config = dict(
    n_layer=15,
    d_model=192,
    n_head=2,
    n_kv_head=1,
    head_dim=96,
    d_mlp=512,
    vocab_size=2048,
    activation='swiglu',
    norm='rmsnorm',
    norm_place='pre',
    norm_eps=1e-05,
    positions='rope',
    rope_base=1700.0,
    rope_fraction=1.0,
    qk_norm=True,
    attn_scale=0.102,
    bias='qkv',
    tie_embeddings=False,
    parallel_block=False,
    init='uniform',
    init_std_qkv=0.042,
    init_std_o=0.00768,
    init_std_up=0.042,
    init_std_down=0.0047,
    optimizer='adamw',
    lr=0.00211,
    beta1=0.95,
    beta2=0.95,
    weight_decay=0.097,
    lr_head=0.00622,
    grad_clip=1.0,
    warmup_steps=464,
    schedule='wsd',
    decay_fraction=0.759,
    decay_shape='linear',
    final_lr_fraction=0.0,
    batch_tokens=32768,
    seq_len=1024,
    doc_mask=False,
    train_tokens=294800000,
    steps=8997,
    dataset='wikipedia_en',
)
MLP neurons of a small language model. Each row is named by its layer, matrix (gate and up: input weights) and neuron, and shows model dimensions 0-191. Each number is 128 + 24 x the weight over its row's rms, rounded and kept within 0 to 255. Numbers have three digits each. A neuron's up and down rows have the sign that makes its largest values positive.
Before each neuron's rows, "fires on" lists the tokens most often at its 100 highest values on Wikipedia text that the model never trained on. A number after a token or word is its count.

fires on: " Ad" 43, "o" 13, "ad" 10, " ad" 8, "en" 8, " rest" 5
L4.gate439:112130159148148148125138131102124111146122160100118139131145112112123135103162104137134142167131113117147103103106125115123097132148102115125109114105103165125113123107139099124096169120117171092119140134085150170155118132128122160120171132120182090080095129157155084169139100140108105137187143111121141111113138092153131151051138157106120127148131129118129118156108088134125159151116117137137169077097124161163158142117155080123175173118129125109134160165148119151116102133128158129165122148159140146156175123115160106144125124105131109138174137103147111163153130091146116177
L4.up439:131149144133124124124086129125165104132096102133144150181121109126123125164098156157148193128143116164128167150122133122179166142117091084094093104119124152113104158154094133093111102133117135117080124116140136100128104147129088178129089116120137118145111176105154111161112115161113135134128153163122081094151141118099130147112151125129111094169158129143146120142135146127114168123131136150134124125155107100119129099127112095114162094117127111188127147136118085097057163097130152187163116135138140124129127097102151141139113132117141114150144157135138108108138113134148184153

fires on: " as" 29, "s" 7, "ans" 5, " became" 4, "es" 4, "ae" 4
L10.gate101:129106116096145109105142133137093123159134123153133148100124144150127148157115143111147115122116147123099147130133115139163170143140146089101151116142146126108135146144173151095128126147098118135108104166088132125104111113119124144134114114112090130142109162162160144115110111086102150131112114138146098130164150147169149137105162124138084136150148129168175107145146122138124149181082130187100076138106128134140142101135134157138162136149098132161112159174162104110093125099076103139174083140153112142153150116093126124124139105122055101091155115185102121136113158128165103137
L10.up101:148097143082147117120122122143157125148096133113164105136117134132150112091125110124116168115114152125128118129128180113098123130121126130095130141113151137136112111106164126131134127138082108177153103116098148090090126140142121158114135138138116192131142113167123119147109128168146132140145138110143106158111111133086140112133108118086116101102139089126155116140121116192097182113124147124161146136145146146114122085142187118172139138141130117102112145120066072157111126101107093197141108120062156143112160156112110103139141146132150122086156111127132131159088124139159133088

fires on: "==" 27, " first" 25, "===" 23, " gr" 6, " only" 5, "6" 4
L7.gate153:121162118117118126120114142099082101083112153156118133112134142146137158146092120159124110138066101112184094145143148145123102113126131088086152152117124129135152099142124114167099132091115170147138121127154127095119130171077136135110105103134159119091096134145142101145130103135146097168164113110143159077154158096136127126113144121158121124154109115145194134167095120117141090120133138169124176147096147113131206122104139147144120134137110109101139126141124159146100097142126133135137112082137164121152120107155129105123096171174138141108113149157144151122129115113126164156
L7.up153:138165141184113116147145129120107114089109105129144172115132133136123115088132109145116120118107148093134139151091119108095121160103147126114138157137165171136110150113097110133106112111091126125139113144160090128125115110167146088110123141123156134123138152144176122083085133156113113159129151120134118102147145139192135134079105146162146124115147131185171149112095143123113165111111138138137138109118102120192126165121132148127107102110158125080114126100123145108095117111137133102127223148076114123125120101120131129132121103170138099118159146121130121093111142115107157185

fires on: " more" 30, "ly" 13, "uch" 10, "ather" 9, "ess" 7, "ely" 6
L2.gate196:119115111108113127077101159119107125129105109128128097131128136110128129140110164125153100148154150123132118136175146101159142077141134075145110086110118159105118125186106109122135120121141151142137126121135093157140132102126131101154113175106090094118148101106152130110195174153128152146138115136137117117131181114157122090093151071091168111053135144169171184120134117107127106136122120111106134165099116101087112139140120104144120113111120121136148135128114112123113115147082131136105117144165137158125139086102110123143132133106146088096159117156138132118164132085145130088
L2.up196:110144075091145131132107132087109114088105113117142103108106074125095133147169162108149111103172137147081118162130196133100125104151174122101125129131134203087139126132117099151143113128150133160146117138168119144134130105149105137149119137110116154168160168103120101088165134123108126149180122096136155118133130146130113144095123125111113140135102115135159131157153125079130163167181128097135149137125123146111161155103144141168122154137119120155139149092128086126146105149122153105103088094111139113138141107135075112117126143132124126122155133117125076123108138144139089158

fires on: "ed" 22, "adem" 11, "ph" 11, "et" 10, "ult" 10, " ph" 9
L4.gate508:103105142147138146112130162145113102126097118166087113136128082132158178117093143188124150163099136124149136094175128129151093084150072144106095121135159144135085139183132088140088135134118148117143136164123137130164113092111161167099096135156150131101136119109152151172128134149142097136125129108139121110104130109133109110153106108106107096139155136127119111120107112130128129152110107121152137132076107144113114106121112146140110130126151145106130128172138161158123097139117110110128140169160127132125119130161199116113083142124078131118137085153159116155066091104147131141
L4.up508:140080148130144109130108136104097108108136128121168122146117125131110148108099128142130137180125143101125141139144136117139134125153119172140096136092094124143115165152129131131105155127150125093117138154148100116129090102102134085133119146117185131115125086144174156107104140103119139117127169137156153128110143118159094070112128129120116146108130094108105094119117107106160131124107070104142119159130067125070113100109120084141182119129123135095149114174135148178132148133148087139126143169082103136144162108111115099074088119102112107115137138154168121142082149124169130130

fires on: " of" 21, " was" 14, "." 6, " with" 6, "istory" 5, "ong" 5
L11.gate388:164101135120139131100146141138110117125132097146136119143133121097216153122148139118130142117132110104143118140124113124163112121124108121165141117110137123119149136130117128166126128140159142180089131112131122105136095119123159158195124119120093093080104157103178126097148106138121138102144085167151130109110125160130129166165171106109102077135099090144125137142125105107132175138117146142162112157119158099159146136079151096196113178121126092154133094127133109162141089151157153121121121142102143131123089134137089124098079117151099110091123170117131115138134136117127146138
L11.up388:099141154142147143088164164162164122152139133119086154157160167153117091094111133131111117107116150170109111113113124130136147163150118128157157117072150064119149143147112147110202101117106130142066123103121092156075110170145112112109106108124177146148131136173126140107142160126130151120116099165126117155102138102119157132132119126153129097115116115092097138123116125107123138138142093094131094114145136100121098123157123117136140160124115108135128173109171115140125148133161138147116123134140154162177086150140113118107116140134109168120123086126139126138124158107162176168

fires on: " /" 28, ":" 13, " |" 9, "old" 7, "|" 7, " with" 4
L10.gate111:144125107137132129141142107149092112144058128111132138128135140129138135113081123102169118105157128129151136090090119132120149086135102155175167157145170087177128168103153100125120132137084140110092157158094113100148157116146125100126129121149146143108138085163131126154126101121140098128114149135151134104114115133139152137110113125169139125116124122108124069158134088134187135083132118127098144096140096152106104135132151137104102116128096105119124163158083075124149080125101107112104122096119183133137135162077147127118133148154091109128111125111104164163112167147130126150
L10.up111:132113126157178148104094165109132148133113115084113135152117100112129092095094081134142085138116103140119166158120145140153143113134161135104147130121147118089126166153174153154114167091109138137099156145161102098135124087114099112142165125130176145124160095083129108135095158117150103106165142127128107135110138157119108155139095156136177135135139128120097108130094153130133096085115073142115109118143142174133155130125113094138160142144113114138116130115152134072138111137147140126087109129143160045117161111131129125105150111115152098111090114087155139133145136139145102101

fires on: "ant" 14, "arge" 11, "ow" 10, "able" 7, "ower" 6, "her" 6
L3.gate50:120135114126134122147122160120131093107159101121114112083125088115126141115097121131145122121162121142085122097136088113126156127075118093130147100112121184127157095154119081120123142148112125140097163103159105121141130112063129157136156124157164130121102155121132096156160130137120088185157107128136106124109134111177132157096136122116165124148125084113160118114155111151109142157121165082126067119137114112112123135112164119119148071121112088139120160116133128075080102140133153182086119138152123122165111097116122158123114145144111109122131158137132120125160121070144142136
L3.up50:101111111112133112112109147147099136079123147115090150156109107128148128121128084161125119132145209148077127139121108106120132069136131100072132132113155115092111151138138108126159143116155138146100104139112092137099132113152148165161089152115134152118137106112108128139101118157143133144118118172167121116155097152166114114130135174116082145193103082135112148099135123123147117148105106116121100122123100060070111152122085079100090096134141101119142138160113123118119128121128116111129151148126128122133108124084137146116124135150115126112097119079138169162126141171122128129

fires on: "ed" 50, "ated" 13, " used" 8, "lished" 6
L4.gate268:092129145128122164136106103154140116156122074143083150123105099134167141132150161129088144135136122125133118104126112106131119094159161149127129173135144168111138089125159086113128148085121110138143151121144093126138125128154135127099092114129142094107133143129181132097164102137140107110148127141136112167115131094089116150146105185132097156150130133127112083114154160144168117137132107089135157086141153159138100151109119108111120161126108114108122094124127059106131127110126144093107112147173140171170167099111159095135123122109069143134119171095109132159140159148154093139
L4.up268:135137082141132081137125090134151078138108154137097110126160117116166125150123169133122067097139159070139099166115095094181137114087116132170152112151149119139128139115115154120112122148112110130127114153163135182125149129128138098122123151157116123129084129154116175160139142159137129139110157125120110085137139154136164145120133144114149133109100174179120145129144078108122113128146115078122118154110131152119087161130106154139164120124100149096114144134111127132128139167139109150126138156144185097104133102074110141117117104160122140090118119118096081108131124163112170140

fires on: " and" 27, " which" 21, "\n" 13, " who" 8, "aving" 6, " where" 4
L11.gate497:127127146118153120100121107116117158097111110154125136091147065119117142090137102118122127096096092143149120136148125150142153135185129151132155116091123128167148191090118114118110165103106128109144161126125142148159121123127119166139126100135159139143127114113146097135129142151122109153151146143150143088127151145129173129119100070105113126125150102142138096163190072107131120118180155158132106127137121111161125103114106133151160137101072119163125088098163105139151084170183116184112112116143122151092130118142122126162153148151144110113148135115127123172130138129089120109
L11.up497:106115095112145201097127096138157144113170125120114157117102160120104109084167135103147111154126162132144121128160087123153198092123152104131136191088072128128099130115128123125116126108134145139152115155150130170153121149095148112130124113127180110135157113143155137127110141119170113149134088109121121128165133139150120103100150132128096107121116162129144143159136121113129066113126169152110160154129114120161163131130081175138155119147116138141128119127089127113121157117108126138086088116169146093114125150136107118112116135143094119159079134128112167129124149128150098080

fires on: " by" 29, " to" 12, " with" 11, " the" 6, "ro" 5, "ong" 5
L11.gate409:169144127152125107100121176127144096130124101143135140101133168106149124155113155138112127115145146100122127122154128139166143166152117160144131152094132184127117139152167150142129133144173119099109119115127120146117101124159116174149130102169154132089130086146128072140130130117125128100163097109161156078142132132141165139174172087097152152106154128133114118139119112117125108148131127141100192117108117135160146090100122140149122167147132146080127148128176124165118102107127094164167131123136122117132116100137105085149128119103123101115158132149114089193078166104116129155
L11.up409:094171176112165126065141144160132147162147132124094178128114102129167121143136102140098127118116114094110162089103126103111144147114105161131148158106117095096110069169110108164144140179124111097093144127142098117073173161105115110105099116157104130145101153137119117134122130101113121143140093142138122189141135154127176135116161117165106150090106129122108122135098113138116090126146159137139082118127106130130129114137114115136124157108099124139107142131131083127165130154162099080153142136118151143122091137083143113136101123137149150142166140131081108124095126132119104145

fires on: "-" 66, " to" 6, "–" 6, " or" 5
L7.gate376:162075106108154104105111163163120118106116131096137148135144136107144146120095127116144115108133077130110086125123183163145163121105113180135173153130139110114129099117138151089103115171138160132131142149126105075145110135145156162139114111130159141101120121170121109142094130155129115151120124131145115117153169125154158112131093149102148086076081119105120143120124163100116139161136092132105133145126150141118154098134084112120149117143125073115111109120117088153111140167116117127117145139132164082134099164126113086088086129133099140106080158129155180122091102135113128119
L7.up376:153102150137161106148135134136115130098158125158139124129134134123098113104132186169129120133145099068125090135111140142116118166135088106122144140137108158118128134144098126142126143135126089120130136138165147131118097156141167152148112108144112139161160138119132112115096082149121132084098138090076182066135156135110156117149137139128147143137163160092094145133148120119122143132109107094123155144148117112145166141100153130157087095165143132119106101139159139137138154193160135113180082143140156128137118152123101153065111097084138123112096102139130104156107147121153127077

fires on: "ly" 38, "ate" 10, "vious" 8, "el" 6, "ure" 4
L2.gate52:108160116107178084089133145153130147108129110145146118158109091122124104129130089079114131149150086115161179122071128147102102135104159120132129137126129093137155137127115115118085128148131153135148141107140108097110126138084151090131132097098163116097152161105088161107126146136134144110142136169134129196088142086169116122174151114125150170160122118152144140106127117169114140134123150160111125132097112172146153119165074077094109118119134092141145121103128140150115137076126115123123132108109117133140096122153137113142108156161136141131151164091124133166097133124096104145
L2.up52:159140133139137137140141123152139100107099153137142098100064148110104126144134102143156103149153136127123148188127125135128115131154076184103142116137178135164128142108075134150090156102134122139125119146128157144100146147159127146129159119153124078128139124137115142119140144119095145178156128147169125102111107179164121124126134109175197151136110173107106150130123155118085193109109149121170168100106100130151124159096129144109179140147110120099125124118168125101111137093135110152158127129149113116150134124141084113143094108152123129122094112144140160126136094119129103110

fires on: "–" 30, "et" 24, "ult" 9, "ist" 6, "ent" 5
L9.gate478:121113126159140161102111146116125146110070130144148154139103123153103147098137149149083107116101125091172118130125126153121114145131092085135094134138109091119156118134130134164101144112096150153134149141125173135160060118080119106095118139143082149111136102089088139129123125130124053106181139133099136119161113143115091123152117140111129134169122123145140138139143108125114107116135155119119129114088140116145151132108127114133143101128102167113161147119121128149097089149142088127130136077171148117144139106144096100093116132150080132108122204177158119164124131112123160155
L9.up478:103122131178137116172123108128141135141097099162155096158126145146131113131104121135118084127139076096098145135139150111159150120107134109102102118148129151133144141133132111119094088117116103115119133090174162135138112140151139115110089122122168161140116147136163139095090067106148074117112153173138110163157101146180089089122108124132123095128129110129133157125153152112139114126149122071121144094107147122083138115147093094141091125108153167149129106187137138136117121124151126103155152146120082096123133090106104141143103141140090101128147119145141119101147117169185106109

fires on: "ur" 29, "s" 11, " sur" 10, "ist" 8, "ter" 6, " Nor" 6
L4.gate57:145133127160091172136092111130150138146136160100100170136095126150203129103144183107134145094115136119164135169156118129124152103127132134145127154132135086165165176127110140120126121129141150125114130113155137167136128154130135148073059129110140078130115139114153147107116138171153094160156127157139106119138131082121115134163115095153163112135125141137130110120125148150141119132194125102088154089140079122116119132114121148133138127087091086117139118132166130126124114138167143157099130139111131141154129085118120092087138096149106165140108181104111132123150132116131103105
L4.up57:157122147137130114148161113130146158127118141138157113100099126140153169118126120094117154100140149131132090124097120096127102155132122163127145079131105132065123156140037117125127145190135135164160107109098103131110118137111122128123104090129102094128092157088085130118165101178115156161182104108138142140127099136139136125134106128161116098126108133131158120118063152137157117140123113144099141112125135124136131120099148166179148116124115139163126134098128143146090083114141140101134150106118124119148093110075147125101094164153131158151143176115119137124147117110105166119

fires on: "ain" 15, " small" 15, " former" 13, " open" 13, "arge" 11, "ow" 8
L2.gate205:122146104139124133119105106125142134122110100107072108109113093132136113128120126118131104130124121161133125138100112093148148105158148102075133155146137153117147121108136116123171171168122143197098159153091109129126137130145100137134129152157141128128120150147125112158101126168098104171156130177117089122152120188153114174096124120133160116136116147128100144142084130131146138132136110098088130100113114089129147113099145105115061092100129133151077135147159081116097122131127087155137166138146145128158160147097141199078128134155114104125126153137117157172136148128127134119
L2.up205:126128130131134103110082110091071162110159135106119143124143157118133141157207118122122121100127159106090105132163087098095148166159119138162167110134201142112113096161130087114087123154135114154148133124109113153108109093142191152178138148158103109120123119135100153137118147141111099138110154088151149115120146145154149175118099131142101134152145127120102105093138137100121077170120144123119137119133121161124141102077125164107156121160109107123128109148128133116100143091127094141139127134148130128126118159159150169146120142097098152125130136126138075138127145126100151142

fires on: "C" 57, "ed" 9, "/" 4, "ated" 4, "it" 4
L6.gate79:104110120133178158172076085119126098123128101126104120100147120143149111128140119149081065127143141131141166117144127114121170104156137116124104140119139158138164085081124099095110162113120122105088148135120072158128121068105177114129157121102144164083121130117174110159118131136112113150125140140114159115171113125123112125088064144125115178165147088111108120130176120116181153137127146105100137093129113124109146105122131139110135118125145104104117119121142086147095146119118146142138124126159136155144134124116137086175138107133085126144133145099097096135146126131168135140
L6.up79:083127111099095146156130124148104086091130129112151126155133142153144117160119127144106156132157133136123144116131153118118097153152110125124115147118140084177136097102163121124203159099145147132111110108177163156130109106120131078176115116144109148108096110151142145120118112140148121151109128128133105102140087125160170129116174123090121096158140136123159101147143093101127164109135173104106122134125105166118082162127100139119127112172136114145130167142147133126125135116120156064135146093111154119133138122128156181091160114134142071155149123112124131171081102086131136130

fires on: "1" 24, "." 14, " |" 13, "ri" 11, "ad" 10, "o" 7
L10.gate454:104184109099123135084111124072138139165112170163173136132156104122132123132143109148176110168139123104176136145103130155144094125134147097144134108129111085098157124183117137152079124155155169121114153098137098112090078109099149120094109112105144138114061119135137130140132158112169081116133107150126112124164125120116120131104122107121113080131147125129154109132137109154138157144103095130125086101086148157177140131163120137150146140089155122113076137140141167079115112107159140159117102138146127099128120143120132118135147138113097153150137114110120139158123145099126101142
L10.up454:098162153099116126113119138113129154108145072156140127157128140148154072163126172137102148089107115108127134151132096101158165153115102135092082085122082124099134143139117116107110105158102117143132125134100078148136082139136160167137134121161151142154122100129135092079080124142151110128179093093130113143140139166147132152135115138124140120132174125085151143130161144117178168124122112093134097117120068137118128162095120106149167138131131124151100143135122098119153131146126177107177155143129106113120117149115131150121110099155121118109141119145140127164070146137115157122

fires on: " |" 22, " as" 20, ":" 16, "," 16
L10.gate367:138173130136158119110111106137129128118125127126137104126115104145158086126067138139108107122104130153137122106126129110115145104186102129141135167104108081161161133131097143167113097149105123093148145170099163150126118132133150142110170110185150139151139100125156124129119105110133136147124146164137114115125135102114163164105119135120125093159081112135103084105147151116168143128134121134148127118112099112125101138152143135084146109129053078163120114133155112121107079101139111171130130136121162157096108150103100075117154154165083126089149123145125151106134137109093088092
L10.up367:099096113136135111135107119120118138108153153094142147155131116121116102151146148139157066112149120145154132102142102123093110127161175133153131174164099119105111145118125153142146173118137122136151118139141084131106090121142084093124143118110112153095165123121131158121111115115123128071172125115132141094165141146133166132144121141157105088091167137096129122150134108119111155133097100133123154089124051162155146102138126090090149132120128126102091117092131135107123127084121194147172119115098141176148135149122082117149120110136087173124138127127152159131089104149127120122

fires on: " |" 46, "g" 16, "-" 13, "–" 11
L7.gate357:120131122124146104143105147129114113132098103155126100145178148139096124136087104099162138101128080147138111069152141101124151128138164140141114160091182091142146114150128136117186120145138139106160158135146151109141136103123163142120158130165153152118099118111177116140149170121131084106103110135154124085138141128131129115126110124127131153139137106125106157144137103106152134132157168122070180141120162093138173138160126066138141137123105068113159112100119155132120130129122124113099134097151135149136100132103111135096144212103128125073104124153135155144120122122119122118
L7.up357:124126154156164122107137158101125130151178096144124092150137112097105138085131087122140174133111123110175122150086119117127143171138119125118103146118111082148117139124134115128173193153132148050169130099154130155159110124120094157084095143122146141160115138157159159101132158119135121134161156130118128108124113116114092133126142108133154133143140110137192125136087112094055149087126119137072147143132129119137149116158152119127096114118137099134145119126117140159133129193127123097095134097103118168162152155126101138137142091128124147116114121125133104138122110126149098134

fires on: "g" 42, "ict" 12, "st" 11, "est" 7
L3.gate294:124177099147153163120144123083111153103090163124158105148148156095096114141120087137166124106091140125120163120117175187102105164117126143138137148082124106161114125133111131123134136090098128131173142109141149134132146172116161113134134095112133109091176132128123157138131126123146143172151114117129138104125098120095142158134069156116083089112121147135117119163152152174135153059112116129087151159130110137130140141121143142124119150132108074133139085132144154115104146119150106139116113106127126140151157122148111107146132151159105143129095143175157122148088082117089155137
L3.up294:139155108106105085128151114124113105134107138183110135147142146151113141145141114089162189109088128138117154128125126146117119150146102094094113116107106146131128105127114100125095127108117158143100193133091158096123121171114111149192159174182104112140159173140154125150137127150142129125134138094086150126144155132129118114113127087156119105110115139140143146085080110106147152116094109123119106124150099141166146153102185141118120137123129100135139130112117170119154132109126056130092141138130163150132116150149154136141118159156112118127126080118136161116110125102135111190

fires on: "t" 29, "ly" 20, "ely" 10, "ed" 8, "ence" 5, "ively" 4
L2.gate227:101104159098124172125103125113110111143129106091177113151214148106139160047129156095135098105145179125125164116173132148080153116091150123115150098119127143090125128122102131118128150094149133159139153150130111097104122110122139129155115158131129161125159082093129124140127167108166142093120098093158168118180147127118117135120122090128124114155110128150172140148117124117117106168149139143146163126118150138103139163137134129139109117130127087105121097117105102139155139091144127154181138163125143083121147104145122137129119135120152127105120135111174106126135120130147171105
L2.up227:141101122100116101143141133123121108118079116128112112131114136132164162158148140131148165108054131105112150146163149127105185091139120150194119139125131175096137139121177134118111127094089130102140130167131157162150067123145113119125174132114129117163178125129151114144123118153133130188147135149110160100136124130105112107103129115089146144134134141133106119195111126090079154149116168131134123092096094093152107089090135140133134113121145146151150107116157120164164122109121116151107129148148147135126070118149129110082125157148115146145103156126148131116137114131102146120

fires on: " and" 40, " which" 14, " who" 9, " Or" 7, " or" 5
L6.gate270:142108131113117153111104123166137116130134101140128141152158113142094120181133161133102139091125102149126101129145154162136162106117137170075147119124134121121151117114144129140133109138153146144126124140124142133139121171115120147132122116145088082143165127079089138122139174161132133181164047160141132134130210130127132166135116131118106173163133165130100107114141134109128165101078154127141150151135131112108165149147149095147140180121074152138138096132185155112147100133150134166127121107100170134122135114112120153094130131136109132124145123148142135126117187165148143133
L6.up270:070125140127162178097140150112119141084124130133113186116143090107096123120161130097144107124132067119133140079144129125104165108181126112139156130126127137133087131127135121128099162144121139126149133137133120128136127167108095154137140080156156123140118106124149163122134138092151111106151120122100148143116159124176108098120153119101076158164123079154173102143140118144105116109112130117070140139143122141134145159145120145113130152133144164152137090117135120144152095109169163121130128093038122145112142157142105125133107147134099129127139171145131160133108179145095141122

fires on: " first" 26, "est" 12, "very" 10, " top" 9, " only" 7, " age" 7
L7.gate504:126110153117177158133119151136140114123075138169091121116132135150107124113158093181129098120096119135105147133107172161177106122117105081114121142120115128174133109138162125088164120137098152147151124132123175122182116171160109156180107113144129126104154106129161153163117122087138103101138131117127121154138152173149109123089104140095164104154093075145155120160145122123139112137137087120126132114095127128085164113114169142152105118090161108156115107106114148145117073130101113139104154109131141149125107096143131123131123151130097136136156162162146154109144127103159145148
L7.up504:141118076135128104175144150092121140120100103151112145175110172140168107120113118131098113159091139100152145101106125136145072117120141189130118166153140136069172101101121118167134126127132121166154117140155125105134140155118115092136133076169149147143116156128134120138094148140115111127133113137136105084134113128113135143096119094136119120096078199122164142131080052156131119124144106122111111112130122110167135127090120139155105142147142122168106141093127120120118112147127131104100156124114173116178109143133121112126108146171129108110122126100093121111103099133124139158

fires on: "r" 27, "l" 24, "al" 13, "on" 8, "ar" 7, " Al" 4
L10.gate263:161138074118121157125145128157071112115162160121106132175133128082158125127100114113138147143140125178086148098122153168142136093111132116110152158158117142130148135127164120098109162160117151136134122155096090115140112125094090081131150146130125129140147155171111123105126127136173128120134122138142104115121169146108085146131143138103170111133098130156164108121084119127103099127149109133140161082145118119147132112128168085135140163123118112097158132160098165174129125134148149135082144137105196120108116130113112062097155113114130147112139151101134130161114135119138171097
L10.up263:199144144165135152137113141112143136185122154085072124091135151122136125145127134180083085116127124114104151111132119127153128092103120094144121103104159172185140125140096091100136169135120133114103145126102101132107170105129159121124117164142112155166137145140152100114133141134126137138123154151149118134104098127100100162190094146127114155156139122114091134146103092116160116154151079112129106069148148135102137133176152164177150153101126122141129150121091103174129115162097157138122139134114119174091124118135112119126102104126110142149139141145151142128127112125130116122

fires on: " inter" 43, " prot" 15, "ed" 10, "ur" 7, "ist" 6, "let" 6
L2.gate239:184117130135163149151155116119159113131111126141122141114105093136146153102129106160136137122094146112149164141140115122131116115150116118091168107127141069102157130119128150132060124115124135134159132147100176137141112076101156111084101114095089081116144139112114138106133145156125078136114106118086111101134110123135118133183122105157133108116141147120116152109129132163114132164146128126131149114088108117098116117159130132096130130114138150128105090144165074157145125136147117175149161084155086119167172074110158135140103132109093132128098157127186106127147096159114139145
L2.up239:116116157103152119137143134107116120082109176152118144142114083152117141132167093121090117099102110113158107152138125163106082146097104140137142111118114137137097118129097098142099114146133158108126146141098116143138137141130114135079126140116138104143105113122137189167119125135086147157077152116175095149073107101144132097110123091124145083149121146126171117142117107145109121112088162128108134123111107138128121110103078147137106095117124132152123099126168151145114109090132091139130167156128080158102112140135098122091140118120109183123107118164119086097106067095160113113

fires on: " n" 25, "im" 8, "i" 8, " im" 8, " " 7
L10.gate502:102165112118141147118164106132149167143113153164112152134162135085162123121111106153126129121101157149154122113140154146132096135105078160103134138144157176090125173130157108122144106154142126137130156146125184156112134136138146123114129159105167116096120131086137110063151105141158083162145100107153120123140090123116139115167143092118143107173119116146126134141099130117114128159131122144122128155139123149143148135143094133137106153107127150146093127120158112085116108152105130131145097133165151093128124147123140114163157189103142173100089100128152109158152181080111129185
L10.up502:176128083121092124148134134146157072196172128155135101177120135131136117149088142104142074153096118108143139160139113102110134127111131148104158109118130123130105151114128124159103099156108145129153163138110116120118144104083092104143116093127157109139135129075130161106127133097085109117131162139154138146127122096109128154156089122197149131107114088142175096141142174160118153166109100125160109109166114153145090106122114179168134135092144121087119139137130113125166098128104105106103122150105109120109127128103142168115107110131135093129126115123137151137138145140157110136

fires on: "s" 26, "es" 11, "ts" 6, "ities" 5, "ons" 4
L9.gate441:154153133132122145128124106133087119130084142132159172106140125134123159131098156116139067061129148152101125144150149157143152102134136151144114091157116133117131193130166087092118126142142130169124121172102107116090082104128117104148107176096158122114125074139182092134131157156155148127149100145145128135115104101104131134144122103140125124162116137128152145145163108127122180164150135131150098105095099136129139132153103142151159094176127123115126111167105095122113109106129108132130082133129085119112152123133122083102155125144093113107169122138122127169095123113139112087
L9.up441:154113091113106102150147126103161133120102129136156118133144129130136111128123083112146085171104133101125100124099102183148106139118081145135108158092134159118133136125136069128147124126159109134149133152092170164120119088157134152135118117132135160109094176128116120105069120084127160168126131125126081153112142114153130158127112115145107141122135123132102155105114100125152140119132144165153116133121103083166149109135140133091107089100093109163128146154145112188110129066141100140160160119121139132118147170108093122108122163169134125078112112113121158119179125118097105104

fires on: "\n" 36, " to" 24, "g" 10
L7.gate297:156174134161131139113146106082112112119096138150131170129186184136125087171079136086142129100145131158115096113153137162146115136159095095143154169137137132125126150100111123125126121143129124124155141144135175133134154163115116144153112131124128168126148137114192140140128109173152195113139116134164110090138139129158136135148137118105126100123121127091132114142151089135163165082129130131112178125119168091154183103130140100121124149111150134114157097122175135119153094107103099131124107140105167139157112117155109124141128144138129145111103182127170125117126144143138100094
L7.up297:163118112101140130163092089096071118134157182143125108109139102137106137082139130103193124163126138122096153099140176131122129149128096111116123136127112159166115107127140140112128111190139140090144142110115158159158152138108162141107088172154101153140079117155111154093129142099103110117102103146138151153157106160116123084149113106130080095135148169155110110098106091142134169131147144149101113100181158119135135118134165134157109142087141142144116128113130151099144141144105104153149119114095137144157113134108142124180111129120111146118116138138137124150114089137086136139

fires on: "\n " 42, " is" 20, " Cor" 12, "\n" 5
L10.gate213:109143095091122123123151113125128139155090160159099115113100099158117128157117161105143166131112152127110118130083104123112157160161133126099155172162140118091167085130114131154140121122116158085136165116122126126145113153098102165140153111141094101106144132179110142152108123084124172118095111164096144153100184156125109112151153128087120119103115144124150085139132102129172102172128139109136160105121140154139182117115148111134123127109134093140154123146140127143102106124104105139074098108114187147119121102092158110108091119126129143105100154154159132118149174105157118112
L10.up213:102060134158131120107130129095140189095173140129138070116167125127105144119167152100165130134113152127128143109125159101139179145130084139106139139162156144109125102122143107122112158103125131081165132107142156145142197141127150105162102128142123133156155155119135114116116133138122107104137121137152150151124132163102090146104123156164162146138133123171116106124158099097131112114167124099102113116131106089143114114156159111145114103129125150135145124069162157140135104149131112164130112136146071133135165142140187100128132124133134116108132131155132114104153162173137171165

fires on: " and" 31, "c" 17, "z" 9, "\n" 8, "." 5
L3.gate337:115176104087153146143145128151189134169168087170147169112126116142115088109111136100135105123095109179147140144128119143161124150115130122158128117098160119159106152111134151095130172121117133158139137125145135113127108125081130108147117100120116117132081156105107106152161152134078092135128151085160109124122125097166136102120102123132118142121160113157166121179117104112147119178174143133102124131136102166147159102120095133165168136114091120191161109108129156094084156136144164119146095117119137142147127154121138154116128123083152155085144130129113120129115120116123124149
L3.up337:130155136119165183095142139114150132123135143092089125134114108124106100110129126089119095139187131145088177098141111154119123131157098053138121121093124073148137164094114185117124133139125146109109146148111156100128123122146146131132145144123137141144177121107118158120140088116133105108138077085118184121119099112150113154102151094132105154132127070111054110101127114154160090112107154137120139135132137146134114135112108153105147129107141158121109078124142136101116147140150121166108112135133108139129107125079149168131155124156131103179113142136149130109148155121105148133

fires on: " ent" 31, "or" 21, "ur" 13, "ar" 7, " bec" 6
L2.gate170:111128131150114151132131080128174114124132144131114128115162102161141144104140124121126129136135129116103097120131139129125143137118121125110152128172135132092122159174164120096132099148126151090116167116136169179160103092148145121102120153148149141135095125150145093148111070108120104134174101135127135087118091094132125131155093119131139060109110106131183145133110147105094120153160083139132163129116148125133118074128142161121126129142106144114087128110171100109115147178161152109153098137102102126104162130136107098124091091111111146126076137168098123132146086101094171102
L2.up170:141145153105112146120129121122108164137112097174118149093124107133095186106131135111110102113166117082143161132134139115123134123150139121133149089131145082093117159129051117086126135091094152116141114137104143119136106117134163127125157146128136083144176105110064144111151162114143154140127110097148126117106085146080145115132125112106081115116144159153125118142129111118168104083107155147128108162147130119149109117143143163119128140135205170126124143128145142148114136122124085106115129134113122140077136138111117102154150155161145120121158053167131135147129130090120128133